Weights of a small GPT-style language model, trained from scratch on English Wikipedia.
Architecture: no biases in attention or MLP, normalized queries and keys.
MLP neurons of a small language model. Each row is named by its layer, matrix (up: input weights) and neuron, and shows model dimensions 32-95. Each number is 128 + 24 x the weight over its row's rms, rounded and kept within 0 to 255.
A block is one neuron, or neurons of one layer that tend to fire together. After each block is what it responds to, as a language model described it from the Wikipedia text at the highest values.

L5.up31 [118 133  68 138 140 107 112 143 117 121 125 157 156 142 127 158 109 166 120 125 155 162 134  95 135 109 117 161 124 158 110  86  77 142 123 150 121 163  84 153 111 122 139 105  97 119 149 134 161 129 139 167 152 152 115 137 139 126 134  83  82  63 109  84]
L5.up84 [101 165 150 145 142 142 122 136 106 156 133 106 124 162 147 163 162 158 149  88 108 133 114 119 143 106  99 176  92 152  97 139  98 161 144  86 112 142 103 164  94 114 159 105 150 147 144 151 104 138 113 144 130 133 102 149 123 123 118 135 147 161 133 152]
L5.up206 [186 152 100 125  97 161 135 135 101 144 140 146 149 147 118 130 126 148 155 167 150 135 108 133 124  80 138 139  65 106 104  95 130 114 136 116 136 134  96 136 103 142 159 123  99  72  86  99 142 176 139 170 158  88 131 124 124 129 142 123  68 143 127 117]
L5.up213 [139 129  89 163 139 112 136 112 105 164 141 109 158 143 119 147 107 166 159 133  99 137 101 145 118 115 181 147 132 108 164  96 150 123  97 155 134 154  79 140 123 153 162 147 164 146 127 130 132 133 120 124 154 126 112 143 147  87 107  82 127 153 121 127]
L5.up215 [ 90 163 111 139 113  85 143 128 137 160 100 108 126 144 111 142 109 135 122 186 171 138 161 137 142 111 179 153 125 134 115 139 135 134 126 172 105 134  98  99 120 128 118 140 103 124 100 101 114  89 116  96 150 121 167 124 176 144  97 152 169 113  98 122]
L5.up223 [138 127 144  88  91 136 114 107 152 152  99 120 175 161 131 159 137 132 123 129 154 152 107 140 112 140  94 160 150 140 105 132 115 112 122 175  85 147 170 124 140 130 110 171 147 119 128 101 141 145  99 108 132 154 130  79 172 135 128 123 139 170 128 134]
L5.up244 [145 125 126  96 129 122 135 133 103 145 131 100 120  96 141 115 124 125 118 129 107  93  88 128 108  89 168 126 142 155 139  89 105  77 104 108  82 161 129 129 135 151 160 122 120 113 149 138 169  95 152 141 128 127 128 114 158 130 177 109 113 136 104 171]
L5.up507 [129 129 107  89  94 104 110 148 113 113 121 104  99 128 124 135 172 138 113 149 144 155 162 125 105 161 129 133 151 133 187 142 108 146 132 132 157 119 158 141 112 157 138  96 133 131 151 154 112 130 102 110 136 102 158 116 141 136 141 166 102 126 121 155]
L5.up569 [109 113  83 150 134 113 154 126 120 156 132 101 125 168  86 130 100 100 133 182 108 128  98 155 115 140 114 135 101 162 104 145 141 127  82 146 119 122 102 135  88 126 155 115 175 172 197 119 110 109 125 107 160 105 129 101  98 123 150 155 106 146 151 118]
L5.up599 [128 147 122 152 141 150 115 126 149 118 123 140 101 127  68 188  89 101 131 118 130 150 120 130  92 130 107 129 156 109 152 128 130 130 117 141 175 145 116 138 112 116 151 150 119 186 113 101 132 170 138 124 164 150  78  89 120  78 127 122 100 115 128 111]
L5.up660 [160  99 104 132 155 110  90 143 135 138 132  99 113 152 136 135 137 122 164 118 125  97 172 113 137 112 122 116 104 154 124 128 116 144 154 163 159 137 119 135 109  98 123 127 109 134 167 175 169 106 124 121  95 119 114 128 115 104 106  85 149 142 140 128]
L5.up774 [143 120 112 171 119 102 136 162 120 154 165 145 137 147 107 148 131 112 137 174 131 142 137 128 120 117 135 111 127 146 120 136 126 111 124 187 132 132 114 123 140 171 119 126 124  92  98 139 124  98 154  82 153 104  98 126 148  87 174 161 116 132 141 143]
L5.up852 [173 120 137 100 101 135 139  83 118 165 148 131 127 161 135 119 119 173 118 178 156  95  96  90 120 137 134 126 106 133 145  98 104 154 157 101 142 127 141 176 124 132 133  94 110 134 129 151 135 103 169 136 145 126 110 162  90 159 120 133  89 135 107  99]
L5.up1070 [158 126 110 159 112 120 143 114 155 131 138 135 138 168 124 112 145 121 122  98 138 123 109 126 122 125 114 148 123 113 135 133 123 116  91 164 139 203 150 147 134 142 156 144  89 143 147 144 127  79 149 130  96  78 128 115 137 164 102 103 134 125 175 110]
L5.up1072 [156 127 105 152 132  93 110 118 115 133 150 140  93 178  90 129  98 136 151 167 128 107 129 147 131 129 133 112 122 124 141 131 132 166 172 123 144 171 103 123 132 137 147  87 149  71 188 165  93 113 104 179 150 147  66 125 123 163 122 120 115 133 117  78]
L5.up1194 [139 150 112 100 157 152 115 134 132 147 120  82 144 127 132  96 109 146 118 156 174 130 161 175  95 133 164 146 116 102 115 137 122 108 136 106 107 160 175 115 136 127 177 126 138 150 129  86 103 107 127 139 115 151  74 123 158 153  95  92  98 114 155 155]
Responds to: One of. Mainly "of" right after "one" in "one of the/six/baseball's…" phrases; more weakly, middle pieces of split words such as ho-we-ver, there-for-e, ke-ep.

L2.up1195 [101 144 129 133  97 157 126 108 122 120 123  77 132 118 121 122 150 116 155 118 124 163 155 133 117 129 113 184 118 112 144  75 120 172 110 168 120 113 116 106 121 142 162 115  84 168 137 127 127 139 143 165 157  65 110 119 123  91  97 155 156 112  91 105]
Responds to: "of" after "one". Mostly "of" in "one of" / "some of" phrases (one of the largest, one of his friends); weaker on mid-word fragments like "the|y", "Epis|od|e".

L5.up55 [149 118  87 165 148 122 125 114 145 110 117 138 163 115 115 111  92 137 122 125 102 137  80 121 154  90 169 139 126 132 122 143 126 106 141  92 168 138 173  68 135 136 131 119 166 105 107 123 116 113 100  93 148  79 160 160 153 124 106 107 152 132 147 110]
L5.up119 [169 155 149 111  72  98 165 146  82 145 133 116 153 148 157 137 116 168 150 113 163 168 123 157 119 130 126 112 161 125 115 152 144  97 125 144 165 156 153 127 143 101 181 137  71 128 142 146 179 106  80 117  99 124 120 131 100 136 107 128 122 136 114 139]
L5.up160 [116 137  84 154 144 102  86 118  93 117 115 133 131 147  95 112  89 146 110  96 125 151  97 146 148 122  95 118 134 100 133 158 159 172 108 129 135 131 172 104 122 108 148 152 138  94 128 142 134 197 136 130 119 128 121 120 127 128  93 101  96  85 108 118]
L5.up327 [118 103 117 123 115 162 157 175  95 116 104 114 153 175 121 127  80 161  96 157 121 136 150 155 150 154 130 113 126 148 153 133 152  94 107 177 121 135 146 141 150 107 141 105 149 117 121 137 135 138 150  70 118 147 159 160 114 103 146 128 107 107  95 150]
L5.up494 [107 127 146 139 118 138 126 157 137 150 138 116 138  88 114 111 144 116 167 124 134 133 106 130 154  96 129 136 112 132 101 150 147  93 104 130 136 124 140  93 143 101 119 119 167 173 158 131 165 141 129 103 132 156 142  93 117 123 102 105 110 126 138 106]
L5.up508 [131  86 125 109 104 129 102 139 109 133  81 142 155 103 140 128  56 134 134 117 118 127  84 155 154 141 132 147 125  98 159 114 141 140  98 117  75 143 132  77 107 149 142 142 122 140 136 140 101 114 155  88 126 145 143 100 126 123 117  89 116 165 139 161]
L5.up718 [120 124 161 154 130 123 117 132 149 153 147  62 158 119 100  98 120 119 127 116 124 132  95 105 160 131 154 147 107 135 100 140 126 144  97 134 159  89 114 127 143 138  89 128 152 102 159 105 133 148 117 135  93 114 156  82 142 108 105  80 156 169 134 162]
L5.up732 [112  95  93 138  67  90 154 124 122 132 139 124 151 105 138 128 115 132 149 142 164 120 140 204  78  95 109 118 132 142 147 124 155 100 109 114 145 104 153  81 135  92 129  99 142 142 180 114 118 143 141 165 118 136 142 114 114 161 129 128 125 118 105  91]
L5.up744 [117 153 139 115 151 109 123 119 115 149 168 124 138 172 123 148 110 183 124 130 116 146 121 124  81  99 130 131 108 136 118 155 104 110 162 128 103 185 163 164 132 102 160 104 107 122 149 112 119  73  76 138 155 114 144 166 149 152 141  82 126 107 140 150]
L5.up777 [138 118 142 107 105 120  68 109 150 160 121 120 147 165 152 144  96 153 181 145 177 124 117  55 143 159 140 142 108 133 151 134 164 149 133 138 119 132 141 123 110 141 164 103 107 171 136 121 114  75 124 113 125  96 123 123 144  94 116 138 141  85 125 177]
L5.up820 [108 101 139 111 137 172  93 112 112 108 115 111 141 118 123 103  91 163 129 135 135 122 126 138 123 128 101 123 109 142 195 123 110 125 150 126 162  90 132  99 156 100  84 130 123 143 167 133 176 116 115 114 132 138 114 149  98 113 161 105 119 172 124  87]
L5.up827 [ 85 130 100 131 123 174 131 140 118 131 152  97 124  94  95 119 162 157 130 127 137 131 103 162 144  87  91 104 145 133 168 121 135 115  98 179 114 152 128  70 150 140 136 139 137 139 118 146 136 103 128 116 193 130 124 117 145  91 144 113 123 102 137 133]
L5.up857 [149  99  97 128  88 142 131 145 132 109 109 166 181  93 122 129 110 170 136 108 117 138 116 114  95 106 176 133 154 118 122 162 140 147 120  80 139 155 129 107  90 136 114 120 122 148 137 148 180 101 171  81 168 132 151 111 139 120 132 104  91  96 118 126]
L5.up994 [ 96 113 145 145 141 139 105 127 166 130 113  99 153 120 144  94 119 109 120 135 115 103 131 126 130 119 195 151 125 157  84 127 114 143 108 115 136 151 113 114 117 147 121 103 114 143 134 103 158  60 132 126 110 138 102  98 121 128 114 138  92  99 131 171]
L5.up1195 [118  89 106 107  81 147  86 140 153 122 101  92 138  99 115 146 145 131 127 120 130 126 122 135 123 131  99 132 145  75 137 153  72 117 120 116 128 162 139 115 134 144 136 123 121 130 142 131 160 110 148 151 115  95 145 145 151 125 112 110 101 156 147 131]
L5.up1210 [183 126 166 128 106 122  91 136 146 158 113 132 182 118  52 123 123 130 126 119 120 134 108 109 139 100 142 159 114 165 110 126 146 148 124 150 116 152 139 114 119 121 155 107 113 109 121 147 150 118 117  91  92 126 125 102 149 134 112  97 132 108 137  98]
Responds to: Verb inflection suffixes. Word-final inflection pieces (-ed, -s, -d, -ing) that complete a split verb stem before its object or preposition, as in rank-ed, consist-ed, contain-s.

L7.up189 [123 145 172 146 135 131 117  91 157 122 141 163 120 115 135 140 113 113 147 141 102 135 131  91 114 101 105 147 138 128 138 147 102 131 108 138  93 107 136 148 148 111 118 151 105 133 131 141 120 110 158  79 122 160 120 139  93 109 134  79 130  91 126 123]
L7.up593 [ 94 159 155 154 102 153 120 141 159 143 138 133 150 142 122  67 124 106 120 126 100  83 119 107 152 132 163 165 158 145 129 106 124 120 119 149 132 121 142 130 152 151 150  98 116 141 136 157 121 113 147  81  82 134 136 120 155 109 115 118 127 107 149 151]
L7.up799 [115  70 120 114 112 154 134 166  93 120 132 108 142 135 128 130 109  87 165 150  87 127 116 109 115 154  96 138 142  87 144 155 137 124 124 168 128 131 120 129 108  85 145 115 114 135  91 176 154 175  90 170 129 131 136 131 110 113  94 112  69 126 120 153]
L7.up979 [125  99 134 157 107 143 133 154 101 160 189 142 113 100 170  67 130 105 168  94 128 157 159 102 105 137 103 144 111 129 159 130  99 148 121 148 155 114 127 150 112 126 134  66  87  97 112 147 127 122 113 153  84 143 122 105 144 120 135 101 120 136 101 126]
Responds to: Verb inflection endings. Inflectional endings completing a verb, mostly of reporting or cognition verbs, before a that-clause or object: argued, stated, saying, fears, decides.

L7.up33 [158 131 118 113 194 105 133  89 111 102 164  74 116 141 138 125  95 136  96 103 148 155 116 127 133 116  74 177 135 120 142 105 100 155 128 129 132 162 162 115 116 163 149 140  81 135 150 137 147  77 117 101  93 121 145 131 140  50 184 112 140 131 125 119]
L7.up127 [163 115 175 126 112 133 111 130 129 121 101 107 144 112 132 124  97 162 121  85 119 143  73 145 129 148 118  94 133 127 131 119 130 151 132 170 154 108 139 136 145 145 155 136 108 119 126 126 127 101 171 129  76  75 130 162 130 146 119 115 183  99 152 147]
L7.up950 [130  99 174 138 120 160 129 155 134  96 175 133 157 116 149  97 130 131 106 128 142 207 149 102  97 172 120 144 107 121 112 119 133 136 121 108 115 164 139 171 108 128 144 120 143 116 152 125 133  70 157 147  92 119 137 152 121  78 109 161 167  89 121 102]
L7.up1240 [153 132 149 126 133 126 109 152 165 153 107 105 127 127 139  88 116 146 119 136 133 118 110 106 135 112  85 174 152 121 164 130  84 148 135 155 159 188 129 141 122 141 148 129 159 130 141 148 119  89 121 119 114  76 144 111 160 125 154 119 121 107 100 119]
Responds to: Number-to-unit joiners. Mostly the hyphen or space after a number before a unit or fraction (two-thirds, ten-minute, 300-car, 40 kg), plus "of" after quantifiers (some of, a number of).

L2.up98 [175  95 141 139  73 131 156 132 151 145  96 114 125 102  97 121  77 113 135 106  80 129  88 151 113 112 122 136 154 134 109 122 153 124 117 150 137 154  90  88 102  93 158 130 132  92 129 145 137 130 161 100 114 105 145 120 121 112 152 125  88  72 149 155]
Responds to: Word-completing suffix pieces. Final suffix pieces that complete a split word, mostly adverb -ly (current-ly, large-ly, original-ly), also verb -d/-ed/-s (include-d, appear-ed) and modals can/would.